{"n_layer": 15, "d_model": 224, "n_head": 4, "n_kv_head": 4, "head_dim": 64, "d_mlp": 896, "vocab_size": 2048, "activation": "tanh_gelu", "norm": "layernorm", "norm_place": "pre", "norm_eps": 1e-05, "positions": "learned", "qk_norm": false, "attn_scale": 0.125, "bias": "all", "tie_embeddings": true, "parallel_block": false, "init": "normal", "init_std_qkv": 0.03, "init_std_o": 0.0, "init_std_up": 0.03, "init_std_down": 0.0, "init_mimetic": 0.7, "optimizer": "muon_variant", "lr": 0.0105, "lr_mult_qkv": 0.5, "beta1": 0.93, "lr_head": 0.00522, "warmup_steps": 200, "schedule": "wsd", "decay_fraction": 0.879, "decay_shape": "linear", "final_lr_fraction": 0.0, "batch_tokens": 65536, "seq_len": 512, "doc_mask": true, "train_tokens": 406400000, "steps": 6202, "dataset": "wikipedia_en"}
MLP neurons of a small language model. Each row is named by its layer, matrix (up: input weights) and neuron, and shows model dimensions 0-223. Each number is 500 + 40 x the weight over its row's rms, rounded and kept within 0 to 999. Numbers have three digits each.
After each neuron's rows, "fires after" lists the tokens most often just before its 100 highest values on Wikipedia text that the model never trained on; "fires in" lists the words (lower case) most often at its 100 highest values on Wikipedia text that the model never trained on.

L3.up827:483596517545505501461488478569453446459491528530520475457496539483506580467466535495479429483490470531511518538489468528494465478484458475423531475454528546544459430439505511484548520484489549473571502415515435499508476481452499480495522476548452536541523459523518548407504495459495549499514543485484469456480458524521504545480553497632528520505482478445483460470508526419471493535480509510531429418525453501504482511471434485370590520476513442472437475474516485471487526500473515517532517497518528522483503598525544476514576498546470498460481500601457569532530537456558475504532509486497510442443557531530446434488588533491536549430547493502582468483500478451478477550568
fires after: ".", ",", " where", "ing", " to", " as"
fires in: "it", "she"

L4.up168:524478462512432435471497491441478527527527520527563421555506550506408478520463499517459431449413502529514448505541504547461464497501529515479535470522517499463479537557432556536551465496515431453508498470507500454518547489517534563498509513547428504486531477490461520518550499507508504447476487564597403490489563492501503545512518576512580458499548536496481444402509465532505464488479454480553473511511545584507523469470524526508424557512496497463570520531490582516459421544484487540497498470533551538438527479525536505488544449516533490515502474428570463470464517542500501462476524519489441405437478516560485514487528486519614406556610508504453477509493489478478530471472
fires after: " the", " The", " (", "The", "A", " \""
fires in: "they", "there", "also", "d"

L9.up662:464434491421541582443482462511484507538549494524476517457518517516526480507494503406479512525488476529534503566509555511544498464504520534529514525516484415506507490545481415496464533488492493459497497467533486498472483498503497497522445550575526470476609459541499598483529504487471511542389570460512555509515480489543542546401514484504531456536596512514550428450562417470564474447466502515527534481582463519533456479448451494563491474477525454509495442538483561521479563479485481472474474548547483532549596501528541545567480489489419486508491462454466453573471501461584498504486441453462481527431554551496489438547512546493498514558529450465484513481460513521531472448446
fires after: ".", "F", "\n"
fires in: "in", "for", "to", "during"

L10.up662:503384544499524476512464506565500473413515488504452465544504515560529506470461477451451453523434456516528505499541487438501500506465525453507498523541456418528498564513402493469482478503501573547538526446508487428559454479526502483515505466408463507493510468553526575520514536446522440415552553522500480504505514507470485493481479482472537526507478513426508516415454480568502501494481494583489556582543501518462496548417516499444483406514567490510442474565492529540519400485457512510517470489543431559533528491489468421407498494474550464449525492544510477535480528578535429485483558483539491518533466473482497533529515564438494516442459497499476572519485536478489485414467
fires after: "\n", " \"", " and"
fires in: "a", "as", "at", "s"

L2.up180:588483454529531525463482481516540504501480471569463423567450445546511428419485460540527474483488547513517442467529553496502470576453494567539532488575481424512480495494533507624496462480548551497491432538465504491510489556510581478569455499528586525447533514518487448535524464494561443475441515518556536522443506495461482439514444488545476461444464485579394485506477444549576512484521480479463521498453502451516482543485491521557468468547445435487536484467510514487453526544591464501515526500523538528573527560554490498502480522501452490491487435512530454525541545492501433519450548528528414468568474525489503511524524513539487499531481491560510495434478485440492528572533
fires after: ",", "The", "P", "See", "A", "=="
fires in: "which", "who", "there", "first", "also", "whose"

L12.up446:484504571488486572518526533547519518519486457528492472524490420494472408499462493486467484538474477516505484466521487516505405493482549406523494486522474541487514546555508512490584467526491576489535543529533502489466579500432446516490475556540432512595442515482443536499490540443574492498554485480503443450452448476514528486452482577462523449422425503571400555519547553503609512532427495505563497557482511486519475541545462495564532571476490452550498495425441488496562531466479470516486477505581508479421504525450491566497548453489469502470461477483489545536499514538551495533530513561530542544451434517471507537499485528476456478502516459560512531467496487520566470439457
fires after: ".", ",", "A", " |"
fires in: "it", "as", "which", "assembly"

L3.up885:458475410514482556557564466473504523458395501530509442519535508536483498529470504468549530412522500587540452460466461500478533446476552491485490537489486575586510452542566494517506497466513533509470573482511528492508494465515512446445508501560543546564535468515478484482518440489474528467475458517460505459483499453542497429461473472478499507479482443515475498482530463511509520558552502514515520548506507458515557500540464457411509526500503500470533450533523442542466482516514412457498462512527511570420455498486577553441486515579531493614520516475469484472445509420545551498437498465553574453467495547421399454539527472471606553494493466473528540498584481487514518521515
fires after: ",", "ed", " as", " named", "us", " lead"
fires in: "but", "and", "part", "that", "while", "with"

L4.up554:462566564529475544526459502512520537543558514447585452521476495474479529593455489454479555553534548507465409517487485432562464440483461477470554423481514534459527598424524514522404487510504539577606518397438507509513514423483506524550539489489515521529501499500469476560544483559503539454547508520468461466529519454488538537463474543487523432484454458474523516484483438468448483480461544447526493532447507529509518459466498495558483542460459565464449525463493511582490503510532528435497435537463448459462522481460526521517453468476497497503459525511583478522490493539512461450518509478540510517497558468465524456509479594556470487514535478532516498449501473371483492454528
fires after: " re", ",", "H", " where", " Ho", " when"
fires in: "he", "relegated", "reign"

L2.up299:475408503420474466498491488595464461537504524471528436532533495498577449484470442552462611514507500487526501459529460506504490481547453479521485556504523460611574466562491437477474494407519525512494489564512442510561459544477481471479455463434522590468477485508548514450440491508474427505495529466512516594490422522460492436450512507528481470513487580534472522584537520509460516473443491456534506473501488505505504471527509414513441479483525511485483516452533558551497498510556528479447417540500568512490518522531509549459425484563515486558509482529522470468510501552425573495513483546439455468476474411468484537494484504492539486496511543554516547484526486466564552540569
fires after: " the", " The", "The", " a", " was", " its"
fires in: "first", "same", "second"

L10.up99:482535485489525540446435503479448444481486515554548538514448497513397501444502533445521572484513540489600505577441497504485484488516446505531479542497454494464504476478466482550515511531508440463488532527497388513475562494520505539492466530446567565522432523488514485436544486464539493488508440510552502451513460533510464484465399545477530533539488543466439574502511442548599494482490514540556424501505504581489422578545519495550473551487445503574508524478456509638518480499496489489507515591560492482499501488516580542509531514509454528495491453492506496449518506555505492495537478488552482591456535484494547459488551533471551471486470510424492477490498421556547508548495
fires after: ".", ",", "th", "w"
fires in: "it", "network", "other", "as"

L9.up196:485482452528544497466482522463563488491462547502557446576515576505450487519558511502465474505502492520561470537529545550513436493504573531524486455434532516503486545478506409523563455507485518497423505493536454502548461474588473497453468479491570454468499525476470496498535483485482531455461530504542517527427509441503393517476509514543529492437539488609470445431483500507445452457461462534499420499535475532490441547448517551535537556442536478464510523515521486509520416542543484524536552545562494464519456471497473522486480480479511455487551491427525536553412559438561604547477539528474515461489480478443452544507498504489473485487412596454471557524487560485483562508492
fires after: " in", " a", " on", " at", " during"
fires in: "the", "average"

L2.up892:459501446494455542366475505451494526578547470503548491514498522528514533461489456498513556465494579461489443519492500530502493468474492406491471568450459509473515492527488473522557490440505478474408495433505522462464522513487554506499552535530471526568514517512515452449470464514499480540515448441442462549418489556580437566534541397485498469489536508529485521535482501540421519529496483504486464546488559497574497511461455459558507498482558484423549529486484473578519509446581539468574486530467511454534497541503435536532524491476548490517529448425538458464553517579509550514442559513508532490544501505494583485523509467490537521577443519523531566491422494444477449498540
fires after: "s", ",", " also", " was"
fires in: "such", "included", "include", "including", "includes", "features"

L11.up450:493443444462488459482443492524504491465522471550495454469530535536522565384504481462541535549488465459479515509487525522485452526487507536532527434521490515473551495487473537517442506520501542495568540517532449508541473487408565571515484505446470497478565478509517516468498452502531516508541487495477482507491461509527524544470529521431476507552564534481447490543578486558555449504562562483524560518537458600477499571555432473445458485531449570533525543480479574448485517538511471476461510421460478584469512510490532507480474561431484531460503450562530486428521479426401427482556536495580515485499474444545508496516506425441488436533487500495539536497498518458455585500593
fires after: ".", "\n", ",", " of"
fires in: "a"

L11.up871:558469467512474474580518481462450479453536397570444473539561531545489554499503539549458587487445510537580448559506505504452475506455485447526496497529469490487501469514511481531506526508558496531508448527509428503526532570441588492465531455472495549520519508458605459516492500516521517526602488584469484516541516444469462534430469504474447466448543480484508501492462441508509456587468504454480444539514484464439596536502467521525551454544524417435538589498530486482444531481510498476484545520525443472517476452575558466518506547492473522519552478501513484557514448526530511583476521528460474486502440481522440509535493469525541436462481487528575514532481464509517549495410
fires after: " on", " of", " ", " the", " a", "s"
fires in: "the", "parish", "gold"

L10.up137:563536555504464480509508501598542539479428442478492427523516514458497490466496498523482588546562473469594468548523507574526513440486475504527561447519474578490481470472539551509491448512548480549416555554513533417483470453490490442436544515489509514491474500527456518451457415530531509478528485507510550483506543444478469534473475499488549468484458533496466543460454447574534491494586498465541436492498471493420501495534541479480570514507561512460486426467529474515494425520442501483485517457601494511531515480492477466460552457490484391479452572490465479465510448581543529477568475518524434530479451491481510445492548522535539532530574542529509473521540491401526511517485
fires after: ".", ",", " and", " that", " where"
fires in: "he", "she", "it"

L3.up740:455523517586498551460602514527500509516474483512521516572459461528384502472445524503467487488496509574526480479514528487491499494431496532424489508498537522548491572490485508517521546516496431482456487487503473428418533429513449491511539469453486549554517518461436502502597416519498525540506518490456517444511428522495564504425469492553543485518464495461495456542526440452476574537458556513484528544491553469580459467490471488519446532440483477473580518545567475487397529551502552503511450515484531566505468469509492519489518425502527509503534466467482469502541476503535532421492414469461516508546509587589510480514510498592557551512495502456557544445487498452526445492538
fires after: ",", " K"
fires in: "and", "king", "known"

L3.up318:553467454474464519512504485494481453537535513503545446451446497507506503588563417541480515499468522558491499442471485511483480496532511436523537435594469452535502447501478515547537481558423456509444514563535506502479449423500567489453449574509514484488481533545496485472546520494475485438513454537493504520508444534506506507502480459473471449441506570587506528510493537594557552451551562565481517474606559539494467472511545456538499490525463465444571516559519544512497465495533470474487495598454426500586443531438505461435486448544507498477457456456540515523527528461480461503461472526510475503640438486480552479531500512511513487504520493560439481504499557525515472550456
fires after: " the", " The", "The"
fires in: "these", "there", "they", "club", "then", "theater"

L9.up257:446513436489578545548464516479488523605501452480401492553479473507530545521541530477475483488466445455466454518431478462472494528558529555526484499558487531427546424429544558554479504472534500436493575496553505421517451494486519452482455572506526516517549487553422480502454498491496562482525500517520495456541516544417485477492452467479484501488483527481513546567444508501542565519473496502495480452455482461451537539480499477461426551602485560517474460411479470561439511574563463506542504536523543546574467531475508513510523478545454534511485504524524465489580464447467500553515507502519514461521463505436519484506524507500516541534481448527481465488534475443445589389475
fires after: " the", ".", "The", ",", " The", " W"
fires in: "there", "then", "however", "but"

L3.up762:535514460489487479442500503517441539505552545422468392497527479515452463485548465473451460555514458487529452564442506498551434447483465525571511468517579422466467435489497452502516499537518554482482486513452437509476490494452455478506497540581471462461474530492531542479492535512523522542554473541534502460538568563477430530462479490530576441620541430465546524494484473568530510458514459519557466444546550483579547457455484500557467488474512534417513503480540500571451463519536541508490497501568435582486510539555508488467488587525552481514502509485483505486500545474514501488540484495518514515501546530491494449519525514578502462498452498535470443406486494587410452479522
fires after: "."
fires in: "in", "he", "at"

L9.up0:502451539600460425487547591554486421444577546563487472491529522508499507458521451501502544535539536524561483511478505455448511532554504493448466535482505486508584489505482472562474486547514531523487508496489524532518523434571541558472517524515510478568524478546487482545431484487509475453428520482539463549495479448517454521441554519493486465564561502481512530469474381440495517443453503478519527529483484561499472442468531516520504578468518491512384549546475530443494510469544549487470433436471543550590508529507457447497568467484484511535489434476542460463525436494458456603513471491467545480489420539507505563516498520532525495478452441508532534442517535440463448502502
fires after: "\n", " and", " ", ".", ","
fires in: "the", "they", "a", "railway", "raised", "as"

L3.up851:438519525532553513487454545506503459511512453562565515501438501508471473481490477525469517502526463492517488519423528488532577507484500478506582479476442423537466524498522500523422539489504521474546473555548504478485540509472419495439509568560528486481460546497458527494460549508511525487506504502488490541460538546551487502469495424417520559494413488494489473546542458530515501525465580453553588490469605514474417514497530486566470462500431488516517498564380488528470532460513473488504532432527561475547517543521520527532510492458449545533501462486459524570497489427532493475465392510525501507500582548458530447607477515427574483495495548479591541497469540466527488544530
fires after: ",", " in", " of", "After"
fires in: "which", "where", "between", "both", "that", "when"

L2.up859:529458523459513542452488521512496469428517457465440506486461493409507511592542447465485540458467537472519474541521525551466515480482530485437510503463508547508488474488560532518476471457520566462440496504543557437446541442578516500571487521537458490495547521524511573486536450507506519473532494555482503470524454473514547492501400471433433581494523463475494452512490538532518457505547473526508491515526558599495529430506463436485493523528464484437510518432516509562456513469498573512533599513532517530521484535502448528459492498515495476455476529483448490465483565485446545481487469573497460503494525439477479519501521472524522506402610408566549413571605504503511555472520
fires after: " |", "|"
fires in: "6", "8", "9", "7", "11", "5"

L3.up187:509494443552544492478468518486537484455508478530529537519516492459440505578535468477522527486543512520493572553427490433536439447442480435492543475474504582500555504565451568527463454442522501627551597482505500435561512492465583519519518492460547541487448502445491534532504557468455556428466481514511449477547515511530465462444519467491521489467539484501517499505461520519511493481475481444533505484551532530485524524453550502471530548447508457460534552478527503482488435497400562455440506570438486516469538556452469470466499448501432498565587536563542486464493487519514538540504450531492421565509479470445499516531447507474451553520484462474524439483529613510463467494477
fires after: "'", ".", " h", "H", " Ho", "ha"
fires in: "s", "his", "her", "husband", "how"

L3.up430:478459522503519491536493493480490473498514506562465500532425514570476452423463433452491493512516496563494460566530471465476522533443541486550482443457531495538434472567497545449468536522446522465532593539498538488480474444418539533469519487523519491470485540448490549473468459502436446494473516543543517541474466505581505465431495554500527505415482535425418478536490536462481485485586540517523472501482500508496485503500478510619517552468454411513485492585464497550523536514441510412511631500533536505506520543481515484403527488478514565473487521524533477472576508503519494453558580525489453551419456514496553499504509475505446493518523452539533556444496484439537519481447
fires after: ",", "d", " A", " Ma", "z"
fires in: "which", "where", "austria", "maine", "industry"

L2.up607:452496549494536539508505484526453532499533503440480468512493468543451435501477538519451506505469499443464556507480505498449448572493532467445502544513484532488516446502505584496472529444513510488514516512543429475525466495432510521544557446455483555494445516505478554493568440532493531519561595430491511488481500465453460461536477466409567511499483516483410522457457493525467447541460519539527559545475566582420507416521475559486456446487475556512479530555480538527540540485473515521452463546430460557506469478493487496453454510507560502585549490496564513434541556534447479534534511532563499498471518488547509475471476513482601480568498457564478437422562427513456540556535
fires after: " |", " the", ":", " on", " in", " a"
fires in: "may", "february", "week", "jan", "season"

L11.up181:521477479525497568442482531545498527444489536445459492577513521495583527423480500546498442499487534510504448561462549476484480425487521477531468545462471485603469527503549492518463480513463570525503538510463540588555525491500503506526476516523508524540437416501517522458516525509513401416546483502444478471482577450528511411614501508465535440533494467438499548503477489423536481501516549525516502508497555438472531511459536518454548546514457497429484566518492516503489469622496481526505503521473497590498459416503548517517480512541486445509506505537508494508466521589470467434535530467466522534478480556525435528512401529481516494530463562529448510416504528511471447447477
fires after: " is", " was", " also", " became", " be", " He"
fires in: "the", "a", "written"

L3.up160:468493466525562455437543501525494568384453520429514464500475502535473489445533454473467461604486528486523498557500562523516512512512437470574493504521621495429434490471501507560583527481449594484525483537463553501467505519422587550532490548506490545520502532531527529508492440485530560478460505488506473491523474527404550529488446500507508481467467457539450552536489511520470464519448432523524497493505544492498411518474515553470459502525539488475508474494513473502526525510550518486400496464558464582461537575494534522540487552519464481513543484578547467494531577442496502486518554487470439463537519461530389544487516491515527468487537517477462472476521441460467500527417
fires after: ".", "==", " "
fires in: "the", "in", "on", "as"

L7.up587:517493537491504517441425506628496538563540459537455441483531477450495453461523503437444486498529507515523519507477514520518533501432484487493511463486433512491510492503528612449535515487504546495526442461467521460485524427406551535459488466477513475507577436538487506433588547504470532496503452523517541481500492460411480541485553535459472519476569505565451517469523511515501410467498478533559497492534522562467491472424475481484426479539597535498517466454556493570540439472426449519501488473527526496510473517509550511535537482491438399513441556570506523518505424508485483537406455477514515545482510518510535526454531523522506479525529533451434483486455542419544566467514
fires after: " the", " The", " where", " comp", "P"
fires in: "they", "he", "she", "who", "team"

L3.up63:548417602499492468413479560477442454492513529428445504460505507513562465498496440443518447470484511561530498469497484526524487473560513475583518436508521402572432503478527491474510469515511517476428520488482497491515494480485564580445537540509549487568548515483461394521518456513568497461495400524533518507565567495530520495462535519569502490439439501538488517480560443516527458446513435529514545478540488502530510485518477529464497509521509536464540514520548615564548505551464484491431506502489436473471479484536503537486532465513552519454508517534505466533471513398461449464483453617432521437486497545522511468503540510515576480438481507524546491522521482482549468500498
fires after: " the", "|", " pa", " The"
fires in: "team", "party", "club", "book", "teams"

L3.up604:534542451434518454448494482543536484457529515550507468493524455478479466505517518452482481481468481528517542477563475562545405393464484516458479495423555517516506492514484526509526526532485542548519503475512501525505552482495458426459548537522577524540522527586559484538556489482456434452509464545571475510457579518509471533478517464554542452548522444458456520506432472439504489437538511452514484472477450557583461454531485493532500516500475488551481435515429543556471509508541497490414472507524462567479514478571514422508516529505521450557488504422504534508532498512464492570482522524518501537455429413506544422510497439583527405479518491537488448530593534475558485541486
fires after: ".", ",", "ing", " that"
fires in: "it", "italy", "its"

L3.up328:563496470539483537488459518480458514562523427472527450499491471535449501522452454482559429514474522506470457529465486554467494503479527457481547496520499400450524529447459446503444576504543531578429510522502565447522460517481542498524490539463522475453527467465520490535528545601404549571506461536511493508482560458450478520507521546489477516555511452481473501494523399482565503500434608499513529550564482498496422457498459510440491563497501483438467468471479553459439498506478485512598467536475489587451498477521472533478539488572499533508536537499572482556549535452586530511489508528534462600509459496572485455585554488547515497493437493526454478509489514487522514473506
fires after: ",", " the", " The", "y", " For"
fires in: "with", "they", "also", "having", "of", "he"

L4.up476:486567522489423578452447517564445487474551471523508493494521458496484449449528519475544536559520435481578462501500565535508424446557494469538477486475580501498477520444490480431498521392509498478509485516529521427547526473489513480505467610521529485449568511438534519476502476498507470463456484482545451529512437491533563526545504549536549502506428484518507546487463459523502512567552505522569470477513515470512497577511484494461446569500458431516558522529476464499478550525467515449440465538581487511522514504486567501580485519509503530506481459482540401470477430520551421487465544471506541485494511456586435478536518565422493525547599493500503515506445438501498558464472
fires after: ".", " Du", " U", "B", " In", "e"
fires in: "the", "at", "in", "during", "to", "on"

L12.up460:533520515498469517493528519516478456461481514446476518539450380515479571508561467477489554456490448465458458528583498502522439543457506497461551522592577463511455531484540529592484474576568548547420607502520498487511461477522482482451508527446529492511591512495500515496464465516513498479508473434540533488461477549524479484529542477525536549594472516490539522465515541547537474501465492507454534452537410497509452462512444464453499479569487477543485521489495541470504525537486528552450519517596409535487407498581491489464435475556465511472471453430468555519574517518467480502495436500455493562552454466559489492518485545443465506519526531514477541491529462451504498491413
fires after: ",", " was", " is", " and", "),", " by"
fires in: "a"

L3.up843:498529511536517597503430554493495471429514411556487568475539510549505520518515452528565453452448482524493528516513514521503530463493478423497506534494458519478545454496479564480504509503585550508527457510523463530553494448571511491453495509526518457505396498527525461553529533512495603566487463506549470488422473604466437496507465475527500484532561540497471484482461571537478506505458472493514450530527547430544501493448523412479520525477501512402569525469544491492472508551449564416481502422541487468440450546483503490509506505488535524516507488552486471386509443465492442440470517472428471548520522492460581481470503569593561509477528465503478480494458511540523469490497
fires after: "'", "wi", " who", "H", "’"
fires in: "s", "whose", "re", "with"

L12.up83:461540481556521556496481496603534514532493468541528456498568483556522535515460466501481488514526535487449513474487561557490480494529575466581598452481454415503504466525520490502498501590463499525518506488489470465426457475423470499480433500555524495505515472483486566478462445476431428500496454516477535488523537511470550457543448492450546448515459523520509444504502522565513460503549472428546469518456476482481510470573485540509499577536506482541516469514473459580478556491442544453502523533574556462508498577434513499478546483483558524453481469505416550564564453522551458465552473503524590551434494446430472501476479470531548519520519514532440483563467521428552483544445
fires after: ".", ","
fires in: "it", "which", "who", "that"